MLP neurons of a small language model. Each row is named by its layer, matrix (up: input weights) and neuron, and shows model dimensions 192-319. Each number is 500 + 50 x the weight over its row's rms, rounded and kept within 0 to 999. Numbers have three digits each.
After each neuron's rows, "fires in" lists the words (lower case) most often at its 100 highest values on Wikipedia text that the model never trained on. A number after a token or word is its count.

L7.up486:635499440481540500461528442560531469485524473519558534495571490469438611510554508494422436495504454549524515479498520414466481599589522514506470552377514523572514522410573471432535509482549453504508434502453506499523539569560554485541526465467464509454529577532495570500456451580636549553567420526549499464556390494451458509453533440596450537458472521500457538471514413453430565522472
fires in: "a" 85

L2.up166:522603446409503565500507510456535533512486499513462491481521534461377498526449320506478631537537479441580517586532600556555395568558528460482542515519547501558556516501543560493553577540511463448473587453546490541457491551506486515495529474512462471429524567535412511515508528534475456473519413604484464588471585462485378521492582491487498427640503413444529461439523478507420429478424
fires in: "he" 44, "open" 14, "she" 9, "they" 4

L2.up35:496595476551459485455451504551588441483440438666519499546515493542510530427438542655504470501521524495499541524553488562521468565516384518632473513484506594522574474522448574512506513550397473495518519502584584535460531576493592609500470485516494453468453414456537490526546506427520526431521481535462498382450487489606552521529511488462605501488413431492581498472525421426423511537494
fires in: "has" 31, "el" 8, "elgiloy" 8, "gwathmey" 5

L5.up640:630491426464581449565483473574584460494553526453540491404472500486544482464435512444495610492519601513527510464543458509464500477512477455504419583494455500552492490570490497428505502479529462516443406463467455540597486450482483505502534513547449518523584442535506443506404477529503589424482498622564570481451446557559484543473435441554505444475496423482487495461472483503621465525483
fires in: "the" 59

L2.up448:456524532448557482631525602586409405382581532453483461584486538467514474547518436574527555458483471501556453528366542548524448490500610583536477474549523582491458554478521470566585486561485451527481499471573564421469482594450440567486536403605513479533489505380523466547476463517529448506499568495583477557594551479490521479572487497469581453532506454436477512577486509492574519513417
fires in: "second" 23, "top" 17, "third" 10, "middle" 7, "east" 6, "first" 4

L6.up546:393551574478433489464492487471623557535526564481484538491466572536578496503478496463419431485495429474557582513429510492485505560540523605517577499488375447535506549519500540492520537435479616489507439465515516568563514464471566521485508502479516526578549447436402447567486458505523386481520441486568506540466453428481450496492449498509509517441453493416405488467494531439490448396491
fires in: "most" 26, "the" 19, "best" 5, "month" 4, "days" 4

L2.up318:478447493533525495496430488504455500532545537458478509523503515524595459529508441520470557549416553424496476520553525478480481535472481467530535522571519504610555484486465540496532579504497472551454588546490534593436506481553449491477527518468573445453433538570526460524524513455515546474500415443444470462589485516453587529437494477503468473421560531485497469534526464474448600532508
fires in: "football" 16, "baseball" 10, "basketball" 10, "sports" 9, "athletics" 8, "footballer" 7

L2.up406:495471455521451541530577480484559472533431490471493518558392528510428626467451546422520487471469436503503492521535501503574440545528523446515520428505513553474479625404450393539599489510527368521420462497535544522464503474508544523490538480522442488443547393439532495525524452529538527409549530447536525510573570439553466441483526498460541562481556472497438509502537589604659498504474
fires in: "win" 13, "election" 11, "vote" 8, "title" 7, "game" 6, "points" 6

L2.up369:468519460495525587481538449493444423489412567545549568535492555499432386464496499437589468582508489564481521451449500451463494485461469524451417530481517539469468539545622575493485515512480423549498438538470501416581573575498513425497470503604530467463505487466556390432500473502545574529571450576484510564512456418493496432572466496567476508450480547447396462537489506506536482420517
fires in: "only" 32, "north" 23, "first" 8, "round" 5

L2.up296:436495550560520521523575548561532431489450540549544416562491535579524519472417481584443444393475534526440590531453580499527524531511469499452452420463555503564543432492471431560464440389571403468446536494570456428504467568436523429544605579504510581471481379468478464518395517500520449561448494587525504429482458464488500613451514565450486494434507508480380524505492513436427513507610
fires in: "area" 20, "local" 8, "well" 7, "region" 5, "entire" 5, "percent" 5

L5.up523:471440491621513549443560544452542496531667465456495494404489451613440466554504545462475448553485411554465496434405516559495490452494553569509512541486517603469585515502514374566479521506522530511614471430527603453543591434448520559447490446483401556542434402460527585502518545452477481472526462570520562560463470489446399467437585461419543517557498601476466577506455519536523561493383
fires in: "4" 48, "5" 20, "3" 10, "6" 5

L5.up336:585540611410506427502425577550592427453559509493520520464439413450569416442575545498461486436464487507482594496489556475423513516429548492550489547479583433486413438531532507494569547493503526501476575436508592414533478485529468474509515522476484413531522468394550493482416474462596530440488468508503523577480500504487480493564487519479468498526565498546466516484471507574483465504507
fires in: "which" 28, "to" 12, "than" 8, "september" 8, "what" 5